Weights of a small transformer language model.
Size: 4 heads of 96 (1 for keys and values), vocabulary 8192.
Training: 396M tokens, 6799 steps.
MLP neurons of a small language model. Each row is named by its layer, matrix (up: input weights; down: output weights) and neuron, and shows model dimensions 288-383. Each number is 128 + 24 x the weight over its row's rms, rounded and kept within 0 to 255.
After each neuron's rows is what it responds to, as a language model described it from the Wikipedia text at the highest values.

L3.up426 [138 142 115  92 152 148 132 161 185 123 148 158 181 135 167 128 135 151 116 127  92 119  92 106 139 119 175 140 162 123 114 122 125 134 111 129 128 166 123 117 153 141  76  99 133 136 137 142 111 120 103 117 180 135 100 127 125 106 105 169  97 157 110 151 182 135 189 186 112 103 153 140 137 112  99 159 130 131 114 147 185 116 142 160 129  97 132 146 128 134 160 116 136 177 153 120]
L3.down426 [130  94 160 115 117 133 124 111 159 149 126  66  57 129 106 151 126 126 113 117 228 124 147  96 126 106 131 111  98 115 154 163 116 184 149 124 163  91 107 133 159  95 160 151 121 117 119 100 114 107 158 126 107 162 147 137 108 140 141 168 112 131  96 131 117 104 130 145 154 121 113 102 126 113 123 141 151  82 137 127  93 147 149 127 105 123 108 158 164 121  94 110 112 117 134 169]
Responds to: Paragraph and section boundaries

L3.up227 [142 138 136 135 132 105 133 129 129 155 146 135 106 112 159 124 123 151 142 146 147 127 154 175 103 169 147 152 119 136  94 182  99 159 127  98  58 141 106 126 114 103 107 146 138 156 142 130 140  99 143  96 138 111 155 130 127 101 116  80 126 135  84 154  79 136 153  98 163 106 154 104 153 121 135 123 134 123 101 137  95 148 114  89 104 119 143 132 161 112 107  85 147 159 133 143]
L3.down227 [142 145 124 168  97 148 100 145 125 101 108 149 105  90  97 183 114 116 148 103 120 112 131  98 138 145  97 134 137 128  97 104 164  80 149 142 130 129 116 121 112 127 134 174 131 100 106 111  93 143 100 152 100 154 151 119 124 121 130 150 103 115 130 151 126 134 120 133 114 182 178 129 120 124  84 130  79 101 152 147 146 135 127  93 128 140 101 143 154 169 131 191 143 142  91 149]
Responds to: Verb complement prepositions

L6.up956 [130 126 176 125 113  99 100 100 141 130 145 119 127  85  99 153 107 127 163 133 109 135 140 124 149  93 118 137 143  78 101 131 162  93 110 143 115 119 112 126  96 144 131  68 137 125 117 119 152 131 107  96 108 124 113 143 136  96 135 108 127 137 113 141 116  92  98 122 172 139 127 124  67 142 134  94 117 168 149 182 144 117 120  97 126 138  85 149 147 134 137  66 141 129  77 124]
L6.down956 [120 147 129 114  88  83 160 144  86 130 147  99 134 116  73 139 125  95 143 145 126 164 125 132 118 158 124 128 162 100 161  99 142 130 134  90 124 129 146  80 109 132 121 180 143 140 120  84 113 171 112  90 125 121 122 144 125 147  97 103 120 140 108 158 110 118 126 103 157 113 111 158  84 117  87 115 128 136  99 142  83 104 155 131 133 115 128 129 129 147 156 138 113 125 118 103]
Responds to: Word-completing fragments

L6.up464 [120  82  91 163 188 151 116 121 113 111 158  82 111  92 180 162 110 134 135 157 186 159 145 129 121 177 142  89 137 150 110 133 102 148 161 135 141 125 141 122 120 149 102 157 135 163 112 123 120 118 119 130 129 122 116 171 158 121 120 124 139  76 136 106 137 159 159 119  87 163 108 108 128 151 142 110 166 149 125 138  89 137 172  69 138 117 114 144 110  94 150 127 164 112 130 100]
L6.down464 [127 168 152 130  73 108 161 160 132 142 147 162 114  94 140  96 103 151 140 124 216 123  90 148 163  93 103 147 143 117 130 104 127  65 105 131 136  86 147 114 138 133 116 111  81 132 112 101  86 156 113  90 153 116 161 147 136 138  76  96  91 122 140 129 141  96 162 133 117 137 130 143 128 152 143 126 127  72 130 111 126 167 136 136 136 122 147  86 114 119 148 146 109 143  99 151]
Responds to: Word-final subword fragments

L3.up1270 [132 155 135 114 109 133 142 129 123 146 112 136 125 158  86 114 117 112 132  73 129 181 141 156 110 127  77 119 163 103 125 127 106 135 130 128  87 111 135 142 122 167 101 126 131 109 133 154 144 109  69  92  93 123 133 124 126 141 138 154 133 107 122 145 117 125  86  70  91 118 110 142 142  75 113 110 106  99 155 103 112 149 117 100 117 121 136 138 190 122 181 126 119 123 119 147]
L3.down1270 [109 159 106 118 140 127 170  89 143 145 142 134 173 128 142 115 140 119 141 136 172 151 129 104 131 112 113 138 141 150 167 103 136 135 146 104 130  98 116 123 173 144 115 150 130 129 128 140 130 164  99 133 147 111 137 135 112  74 126 191 127 131 111  95 121 115 112 155 135 122 152 138 152 102 151 136  99 130 140 122  92 129 147 184  97 167 138 118 162 110 109 120 126 115 130 142]
Responds to: Word and year endings

L3.up2 [114 127 124  70 114 157 127 135 153 120 163  93 131 112 143 137 136 125 103 127 132 116  90 100 135 151 141  80 121 180 105 128 108 156 153 117 106 153 111 139 121 126 157 136  97 115 150 129  91 116 111  77 147 147 148 154 146 104 108 116 138 127 133 120 146 120 144 148 119 103 151 108 117 109 143 104  82 105 149 173  92 104 116 119 115 108 139 127 103  97 144 105 110  98 130 138]
L3.down2 [144 190 122 117 105 132 117  87 137 133 120 122  87 132 142 146 120 133 164 140 167 103 151 140 165 158 112 117  92 144  94 132 121 142 112 139  99 135 190 159 121 129 157 164 159 107 146  68 144 181 117  74 120 136 133 129  37 152  93 121 124 150 134 179 121 123 117 111 128 152 144 138 116 130 150 149 125 148 117  70 124 142  75 142 165  80 115 146 111 148 138 105 156  96 168 111]
Responds to: Infinitive "to" and contractions

L2.up1152 [165 130 118 123  84 122  85 117 164 129 114 145 136 169 115 114 138 132 126 175 152 117 143 124  81 135  94  98 128  83 136 122 172 109  86 108 108 154 149  89  99 114  70 112 178 105 128 169 156 141  57 129 135 119 180 109 135 168 119 144 111 147  91 151 128 145 112 123 130 117 101 133 155 118 139 107 119 154 145 128  93 118 129 114 128 127 146 113 127 159 168 105 142 123 167 146]
L2.down1152 [140  86 132 160 106 130 131 124  91 115 109 127 154 113 117 164 100 128 112 123 126 118 125  99 114  94  92 127 146 115 177  71 138 141 112  58 108 112 121 126 167 124 118 137 138 169 122  96 116 112 107  64 146 114 140 145 132 102 143 149 119  73 148 150 125 122 124 103 113  92 118 150 140 116 138 147  85 117 142 129 148 148 130 170 118 133  90 152 116  91 118  80 136 136 115  88]
Responds to: Year number tokens

L2.up1282 [ 88 144 130 177 145 132 146  66 150 154 107 153 138 159 120  93 132 139 112 127 103 144 136 116 105 162 125 138 113 173 119 136 137 116 184 132 119  97 148 114 101 126 119  98 150 191 127 148 149 145 141 121 167 121 108 128 125 166 145 133 158 134 164 125 137 116 121  94 138  85 110 155 177 138 132  84 138  99 138  92 160 108 133 100 121  87 168 150 105 153 113 166 166 110 132 140]
L2.down1282 [142 130 128 162 151 141 130 121 130 111 131 124 163 130 141 130 128 130 106 145 141 119 113 114 161 138 155  80 153 150 135 179 161 159  99 112 153 114 137 121 119 131 148  86 127 122 111 105  88 134 133  89 134  83 142 116 109  78 154 164  95 103 122 124 133 141 143 109 132 128 129 144 132 156 101 123 148 114 125 118  96 129 125 145 126 136 188 126 117 114 106 119 108 146 143  82]
Responds to: Examples-introducing prepositions

L6.up1042 [134 101 145 145 189 123 137 118 144 118 116 132 148 134  98 122 151 127 124 120 103 129 119 110 131  98 129 152 148 123 120 110 119 112 144 111  96 106 153  94 106 158 130 113 147 119 161 117 146 152 177 132 139  82 105 113 128 160  86 150 128  77 151 105 130 181  96 122 106 110 119 139 159 166 120 149 117 123 134 105 143 104  99 140 144 139  55 135 136  64  95 131 155 158 127 157]
L6.down1042 [ 83  86 130 165 111 138 141  99 112 136 136 129 128  98 104 154 159 102 123 156 130 148 155 109 136 118 120 113 115 139 109 130 154  84 117 159 154 172 126 115  94  89 153 176 169 153 128 127  94 150 118 113 138 137 114 124 160 124 154 129 146 131 135  99 120 127 141 158 116 131 120  80 112 112  69 126 114  95 106 135 143 127  97 118 161 151 127 113 104 142 116 132 140  99  92 149]
Responds to: Word-final subword pieces

L6.up1227 [136 117 122 120 140 143 148 147 104 166 138 159 144 128 118 157 120 139 151  66 147 120  73  86 101 105 184 128 116 161 148 137 113 120 139 157 168 131  98 138 149  84 124 132  98 123  83  81 137 138 150 143 138 137 126 131 146 135 124 133 125 145  79 148 155 131 113 163 161 119 121 105 128 121 165 140 109 108 112 154  99 120 140 106 128 107 113 128 130  99  96  97 102 105 141  90]
L6.down1227 [121 100 107 117 128 130 151 111 147 133 102 137 117 127 125 104 122 132 170 111 255 130 108 114 103 120 146 132 116 126 123 135 133 121 150 125 140 138 108 143 118  98 112 102 110 158 109  99 107 139 134 136 123 169 159 120 117 126 113 135 147 140  88 120 138 118 147 137 138 142 123 124 127 118 126 166 163 101 121 147 117 111 120  88 108 110 132 124 135 104 129 118 149 102 137 141]
Responds to: Section heading start

L3.up519 [ 90 104 115 164 168 141 120 109 179 164 171 115 109 158  84  95 163  92 135  97 132 148 138 145 126 141 140 147 135 136 132  97  73 127 159 123  74 166 143 116 129 135  61 125 104  96 122 131 148 105 121 117 117 128  94 108 106 119 125 133 100 139 122 119 139 172 124 126 150 116 118 174 129 147  97 163 147 138 145 115 146 174 105  98 102 162 128 192 145  83 133 117 116 171 183 150]
L3.down519 [136 119 163 147 126 111 161 117 117 152 125 151  84 144 103 120 143 153 138 124 109 121 127 155 124 179 157 160 143 122  84 111 137 142 119 108 152 133 106  94 130 156 127 113 116 124 128 167 132 111 133 114 118  85 159 121 157 148 140 149 130 129 123 149 118 151 106 159 112 155 125 129 143 158  94 167 124  99 129 117 198 168  85 106 135 115  77 118 180  90 109 155 105 136 113 121]
Responds to: Mid-word continuation pieces

L2.up1077 [122 103 139 114 133 112 155 148 142 170 122 159 144 135 152 103 152  99 162 133 132 126 114  99 125 134 114 179 179 172 134  86 111 125 137 145 113 127 103 153 170 103 125 102  84 139 141 121 169  69 144 143 106 191  84 126 120 100  99 101  82 142 153 174 131 129 165 110 144 145 129 115  89 102 155 138  85 115  88 172 133 116 109 111 141 130 122 127 166 113 144 134 140 139 104 136]
L2.down1077 [125 150 155 123 160 135 139 134 153 150 123 113 172 108 147 167 107 143 166 100 108 153 131 116 126  91 104 130 159 165 163 123  83 148 138 108 135 114 113 124 156 102 162  74  74 142 102  65 109 131 151 158  94 162 101 129 102 122 145 126 127 143 153 121 128 115 153 157 146 128 106 144 130 117 127  99 136 114  80 168 117 154 117 100 128 116 131 129 131 101 118 111 122 153 145 150]
Responds to: Wiki section boundaries

L2.up306 [175 105 137 144 108 128  91 119 166 105 112 102 189 161 136 145 112 121 137 144 137 129 134 142 124 119 136  88 195  94  90 140 132 123 145 149  76 120 129 122 163 139 173  97 160 103 116 128 132 144  96  90 123 142 138 121  99 108 121 132 143 146  95 135 136 138 143 104 103 157 127 136 109 121 112 162  87 120  87 129 126 150 142 160 134 107 106 104 169 105 164 125 152 119 172 124]
L2.down306 [157 135 132 131 118 178 126 167 151 151 124  97 128 108 136 123 115  65 126 153 179 105 131 148 128  98  97  59 120 110 161 130 145 145 131  98 104 118 145 130 120 148 155 127 142 136 128  82 133 125  90  83 115 162  98 121 157 135 126 116  80 112 113 121 140 133 113 119 138 180 114 113 122 129 154 136  51 186 120 131 122 108 117 159 137 139  96 112 127 136 121  58 143 155 115 117]
Responds to: Person role nouns

L6.up702 [100 135 108 134 144 155 126 123 121 136 148 123 131 168 143 156 137 131 123 133 123 170 147 129 111 161 123  87 125  97 120 131 124 103 119 113 158 150 127 131 128  71 135 143 121 146 106 135 108 133 110 145 168 110 134  79 124 115 162 111 162 110 131 150 141 133 135 149 145 103 124 103  77 165 116 149 144 132 148 103 153 105 138 123 121 102 162 120 121  63  97 180 165 150 129 121]
L6.down702 [120 145 129 104 124 105 109 141 141 130 169 103 127 152 100 125 138 148 153 149 125 179 129 104 156  90 134 117 110 127 110 170 124 138 123 100 154 165 127 150 139  67 134  92  87 134 127 121 145 121 167 134 154 151 143 116 139 142 125 132 129 130 109 168 140  69 119 121 134 132 157 137 123  94 122  86 104 107 129 136  93 136 119  90 112 138 166 117  88 101 145 122 156 136 147 165]
Responds to: Category words before lists

L3.up1194 [122 122 109 155 152  96 170 121  97 129  97 103 146  83 119 142 111  98 142 150 167 119 153 120 115 142 144 132 133 120  94 118  97 174 144 153 128 113 121 168 123 123 115 119 134 158 104  99 158 118 128 158 153 122 137 148 117 119 118 120 109 104 147 109 118 126 128  97 143 144 173 109 153 121 116 134 123  89 154 159 115  92 117 132 123  84 171 143 157 143 121 150 141 147 128 171]
L3.down1194 [124 144 122  99 123 158 117 120 145 144 165 123 116 133 109 164  85 132  74 158 144 159 197  88 153 118 145 169 115 140 127 110 102 129 113 141  97 109  88 157 147  88 115 168 131 115 104  99 126 124 115 153 125 172 114 155 163 131 115 130 111  99 134 154 166 146 153 137 179 110 184 145 116 152 152 123 154 169 126 167  99 135 126 127  96 151 158 117 111 113 102  95 137 121 162 146]
Responds to: Plural noun endings

L6.up79 [ 85 134 116 125 134 132 165 156 149 155 135 158 122 133 133 138 156 118 122 113 122 163 102 126  87 105 178 134 117 131 143 127 124 123 144 119 157 135  97 150 116 110 105 112 121 105 147 115 125 160 183 111  91 110 118  92 145 101 163 123  99 115 145 136  99 118 199 140 127 145 110 116 129 113 111 123 139  88 121 125  91 153  90 139 105 130 139 138 122 122 134 158 105 106 155 134]
L6.down79 [114 118 149 120 109 144 126 137 119 145 113 148  96 158 137 154 119 112 136 134 161 154 170 126 111 160 136 171 154 143 156 145 160 113 108 100 144 106 127 124 135 151  92 125 100 155 101 157 147 133 108 110 132 147 142 113 122 133 137  95 116 145 133 144 130  87 113 111 147 127 115 120 123 116 127 102 132 186 121 171 115 125 140  83 114  74  94 119  93 127  90 144  97 168 108 154]
Responds to: Pre-name word completions

L2.up814 [ 86 161 107 138 152 144 115 134  83 139 100  84 100 119 120 144 126 116 119 140 149 111 104 142 101 112 160 131 155 150 136 136 154 125  98  87  84  87 144 105 129 158 150 121 127  71 124 142 119 118 117 151 111 161 129 120 101 147 135 121 150 123 161 131 108 106 114 124 126 167 119 153 119 119 165 151 129 138 157 137 128 112  99  97 147 133 132 142 145 133 155 112 140 161 135 107]
L2.down814 [113 126  97 172 116 128 197 161 132 143 141 160 131 115 120 106  99 137 122 142 135 162 117 156 114 168 137 150 132 148 120 138  69 106 112 166 164 118 134 113 156  99 127  86 106 136 109 134 126 125 130 120 134 173 147 173 125 171 130 172 132 135  96 157 131 118 151 114 136 122 127 120  85 115 126 130 131 143 159 195 179 107  95 135 122 135 140 150  74 105 110 128 149 135 169 123]
Responds to: Biography place/institution prepositions

L2.up798 [110 184 186 145 118 175 130 114 114 115 110 150 144 130 144 106 149 128 134 148  93 138 140 123 180 127 157 134 162 145 134 132  84 125 131 161 110 171 151 147 101 121 141 128 103 166 115  90 129 126 216 117 152 115 136 118 115 129 142 153 153 129 147 113 165 169 139  92 124 193 127 147 158 135 152 139 141  87 110 158  75 101 112 117 149 153  87 132 105 118 114 136  88  76 146  88]
L2.down798 [132 146 138 119 155 167 127 119  90  83 111  97 132 157 164 100  93 134  91  93 152 120 176 115 123 168 153 109 201 211  99 105 126 141 114 122  86  86 148 130 107 113 137 144 127 164 125 106 143 158  99 137 126 121 120 119 128 126 124  98 137 151 124 115 123 117 172 124 145 119 151 134  94 159  96 116 109 159 111 158 120 153 172 166 162 147 207 122  90 151 115 113 126 131 149 110]
Responds to: Word-piece ending in "s"

L3.up767 [130  98 110  92 134 130 106 109  93 161 114 133 109 158 142 153 139 115 122 182 106 108  99 161 147 124 135 163 131 138 124 151 141 106 127 118 166  91 128 131 128 131 107 155 148 145 119 140 139 124 150 108 163 164 152 154  85 187 180 141 115 109 111 134 101 110 103 119 133 131 146 131 120 120 170 124 132 173 134 107 106 137 100 106 134  84 109 153 125 111 113 138 113 117 132 133]
L3.down767 [110 185 140 117 130 106 141  96 146 125 143 104 131 108 148 146 112 107 114  72 159 155 144 173 153 139 100  95 119 115 151 118 103 111  81 101 106 102 112 135 139 135 125 158 114 118 171  74 148  94 120 136 150  87 122 154 117  79 107 151 122 127 105 118 120 135 102 163 125 147 101 108 147 107 124  91 124 120 114 138 144 114 135 140 133 134 143 130  80 154 129  44 126  97 129 130]
Responds to: Mid-word continuation pieces

L6.up853 [121 185 106 148 139 120 103 119 123 153 146 163 125 113 118 114 169 123  73  55 140 136 132 141 118 141 126 115 128 147 137 120 157 128  97 103 116 108 138  90 113 163 155 155 128 135 140 115 185 128 124 106 144  94 121 109 118 147 163 115 122 162  86 164 147 118 126  97 152 118  96 163 125 126 126 136 135 119 141  85 145 122 133  97 108 112 173 138 113 172 154  90 144 111 114 116]
L6.down853 [190 139  93 137  94 124 124 135 160 101  92 114 138 116 113 128 156 145 169  89 148 129 155 140 129 157 130  91 124  94 117 135 151 137 132 149 108 134 113 106 102 128 106 148 108  80 155 139 112 160 123 172 144 140 129 159 130 129 127 115 132 112 120 132 155 149 116 128 169 113 117 154  93 166 179 171 125 109 134  95 142 135 174 122  89 143 130 140 120  95 133 165 126 110 141 113]
Responds to: Mid-word pieces in lists

L2.up269 [134  88 118 136 108 112 109 136 137 116 120 176 178 118 149 186 137 140 130 140 111 135 116 106 149 141 114 100 111 154 103 117 103 139 118 116 131 101 161  82 163 150 126 174 131 133 131 112 155 152 185 118 150 175 104 140 155 125 109 144 165 135 126 139 120 118 117 143 147 100 110 117 146 126 102 106 156 117 109 111 106 129 152 138 108 129 171 124 160 107 116 178 139  89 160 125]
L2.down269 [142 100  99 159 131 124  98 128 117 151 130  89 120  98 122 113 110  99  95 154 128 134 135  92 111 122  72 128 108  94 128  88 149 123  95  77 123 140 107 157 106 140 118 135 101 120 147 134 148 120 113 132 135 140 108 131 138 107  87 126 125 111 119 139 101 132  91 117 140  82 118  99 108 145 160 106 102 119 129 100 139  90 112 108  84  80 112 106 120 182 144 163 103  78 119 123]
Responds to: Mid-word completion fragments

L3.up156 [122  99 113 174 134  93 144 116  83  89 117 141 143 121 141 183 111 119  81 126 154 140 127 100 165 135 140 139  93 150 133 131 131 165  95 115 125 130 123  88 153 155 136 154 155 164 167 141 114 161 162 128 136 149 123 132 161 110 111 129 123 118 160 155 161 119 120 126 144 127 112 146 135  80 101 131 168 157 116 121 139 159 110 115 153 124 109  95 119  88 140 115 136 133 157 126]
L3.down156 [106  82 139 149 124 105 136 115 155 142 159  86 146 105 114 117 126 137 105 125  77 114 135 129 127 123 141 107 134 128 140 132 136 109 125 129 106 137 131  97  72 117 132 135 128 153 120 134 112 119  96 116 119 136 107 154 122 149 148 157 118 147 130 111 121 161 124 106 168  84 100 100 124 141 132  96 153  99 132 106 174 145 162 129 146 153 124 116 129 180 151 120  91 118 146 102]
Responds to: Word-completing subword pieces

L3.up1403 [ 94 131 118  82 151 179 120 115 139 130 105 121 168 113 112  75 148 108 116  90 153 122 152 124 108 155 173 134  83 123  96 107 107 204 114 124 129 178 116 151 104 103 111 110  89 153 132 138 134 130 153 166 158 143 157 111 141 112 115 144 108 122 129 128 124 103 127 141  91 115  57 161 174 136 129 118  97 135 123 118 141 162  99  93 139 157 159 157 107 134 151 175 107  97 116 135]
L3.down1403 [148  84 185 119 111 156 124  85 118 147 186 136 128 124 103  82 144 146 112 154 148 126 173 162 118 128 145 135 124 113 128 113 142 140 145 116 132  91 100 106 135 144 122 121 146 126 123 154 105 124 171  96 153 144 111 155 134 135  74 167 127 168 150 146 136 147 130 106 135 132 107 102 118 108 107 157 135 130 150 114 103 145 118 171 110 121 133 122  92 115  90 151 151 173 128 106]
Responds to: Hyphens joining tokens

L3.up740 [ 93 155 115 131 104 118  91 121 149 149 179 149 141 135 123 119 100 125 136 145 109 124 177 140 122  91 167 148  87 148 108 151 115 131 124 133 114 112 153 165 117 141 133 124  80 112  63 149 140 147 144 115 138 101 129 167 154 106 130 147 141 134 171 127  83 110 153 112 110 110 145 110 117 140 131 121 149 140 144 185 112  93 126 106 124  72 157 103 112 105 151 101 107 102 109 170]
L3.down740 [136 118 118 171 126 158 125  87 122 143  97 128 146 126 173 118 119 165 161 126 175 172 199 105 150 128 144 130 101 111 150 143 111 100  83 105 162 146 110 134 130 131 100 119 106 123 105 129 124 155 130 116 143 113 107  94 129 111  79 161 102 135 118  93  97 102 130 136 158 128 130 101 115  96 103 155 103 172 148 113 142  86 117 116 141 106 144 154 140 102 120 166 127 134  96 172]
Responds to: Example-list introducers

L6.up59 [148 114 118 139  93  88 180 136 168 140 133 146  86 154  98 185 129 132 156 124 131 129 128 114 150 172 118 111 129 132 129 142 113  79 140 127 112 148 132 142 148 126  89 142 144 130 137 148 101 180 156 131 126 110 166  90  89 103 122 138 124 139 145 138 112 137 106 208 127 130 103  90 115 147  52 137 132 122 101 113 109 111 194 151 124 159  98 123 125 138 163 151 132 103  99  79]
L6.down59 [125 164 124 131 165 159 111 104 145 134  97 114 173 144 107 136 152 139 103 143 153 154  90 137 113 176 140 104 175 145 168 116  83 140  98 142 140 137 139 147 151 155 172 145 124 141 118 185 104 141 111 161 116 140 135 165  94 137 110 162 112 127 123 142 135 129 140 132 128 116 109 123 139 120 146 128 140 159 142 141 114 121 139 113  88 128 141 132 128  89 119 128 124 118 152 128]
Responds to: Mid-word fragments and years

L6.up413 [107  59 100 117 139 147 132 129 146  84 137 139 115 150 132 137 155  70 106 101 111 142 166 111 131 121 118 177 124 132 116  92 127 105 148 105 131 138 153 123  78 122 150 105 137  98 129 139 135 176 119 103 140 140 112 145 163  51 118 108 158 145 125 109 123 133 109  93 149 107 148 145 158 107 112 132 100 149 119 135  96  96 128 101 119 140 134  93  97 167 137 125 128 183 163 188]
L6.down413 [125  95 153 146 114 138 131 168 134 114 135 132 180 137 150 164 130 115 100 131  96 121 166 159 110 132  88 108 152 141 147  92 121  90 110  88 109  72 103 122 173 148 118 141 127 141 124 146 109 145 119 105 115  74  94 153 140 101 158 126 119 159 157 107 138 168 126 141 156 127  92 141 134 119 174 142 125 158 148 123 117 173 148 113 102 161 139 134 161 127 116 152 141 112 112 100]
Responds to: Clause-linking prepositions

L2.up121 [135 117 140 121 111  87 122 138 163 133 127 106 156 128 110 155 107 117 140 133 120 151 154  96 130 119 137 152 104  75 119 122 171 152  99 123 101 134 125 168 122 136 138 125 131 129 157 111 116 146 148 110 158  73 105 132 104 142 198 107 113 159 153 151 107 131 120 115  80  97 197 131 145 105 135 148 103 120 185 159 115 109 150 187 121 119 155 130 151 152 130 131 102 128 150 133]
L2.down121 [148  89 133 147 122 131 140 138 130 144 137  88 160 117  69 142 116 117  97 146 164  83 145 152 122 100 134 133 158 176 111 131 135 103 159 109  64 136 129 132 111 139 141 115 131 142 108 124 114 163 100 113 141 132 136 134 101 108 151 149 137  81 134  89 128 132  87 107  92  85 108 127 116 126 160 126 159 106 110 112 132 111 122 117 117 128 144 122 151 139 145  89 101 112 111 113]
Responds to: Table header and separator tokens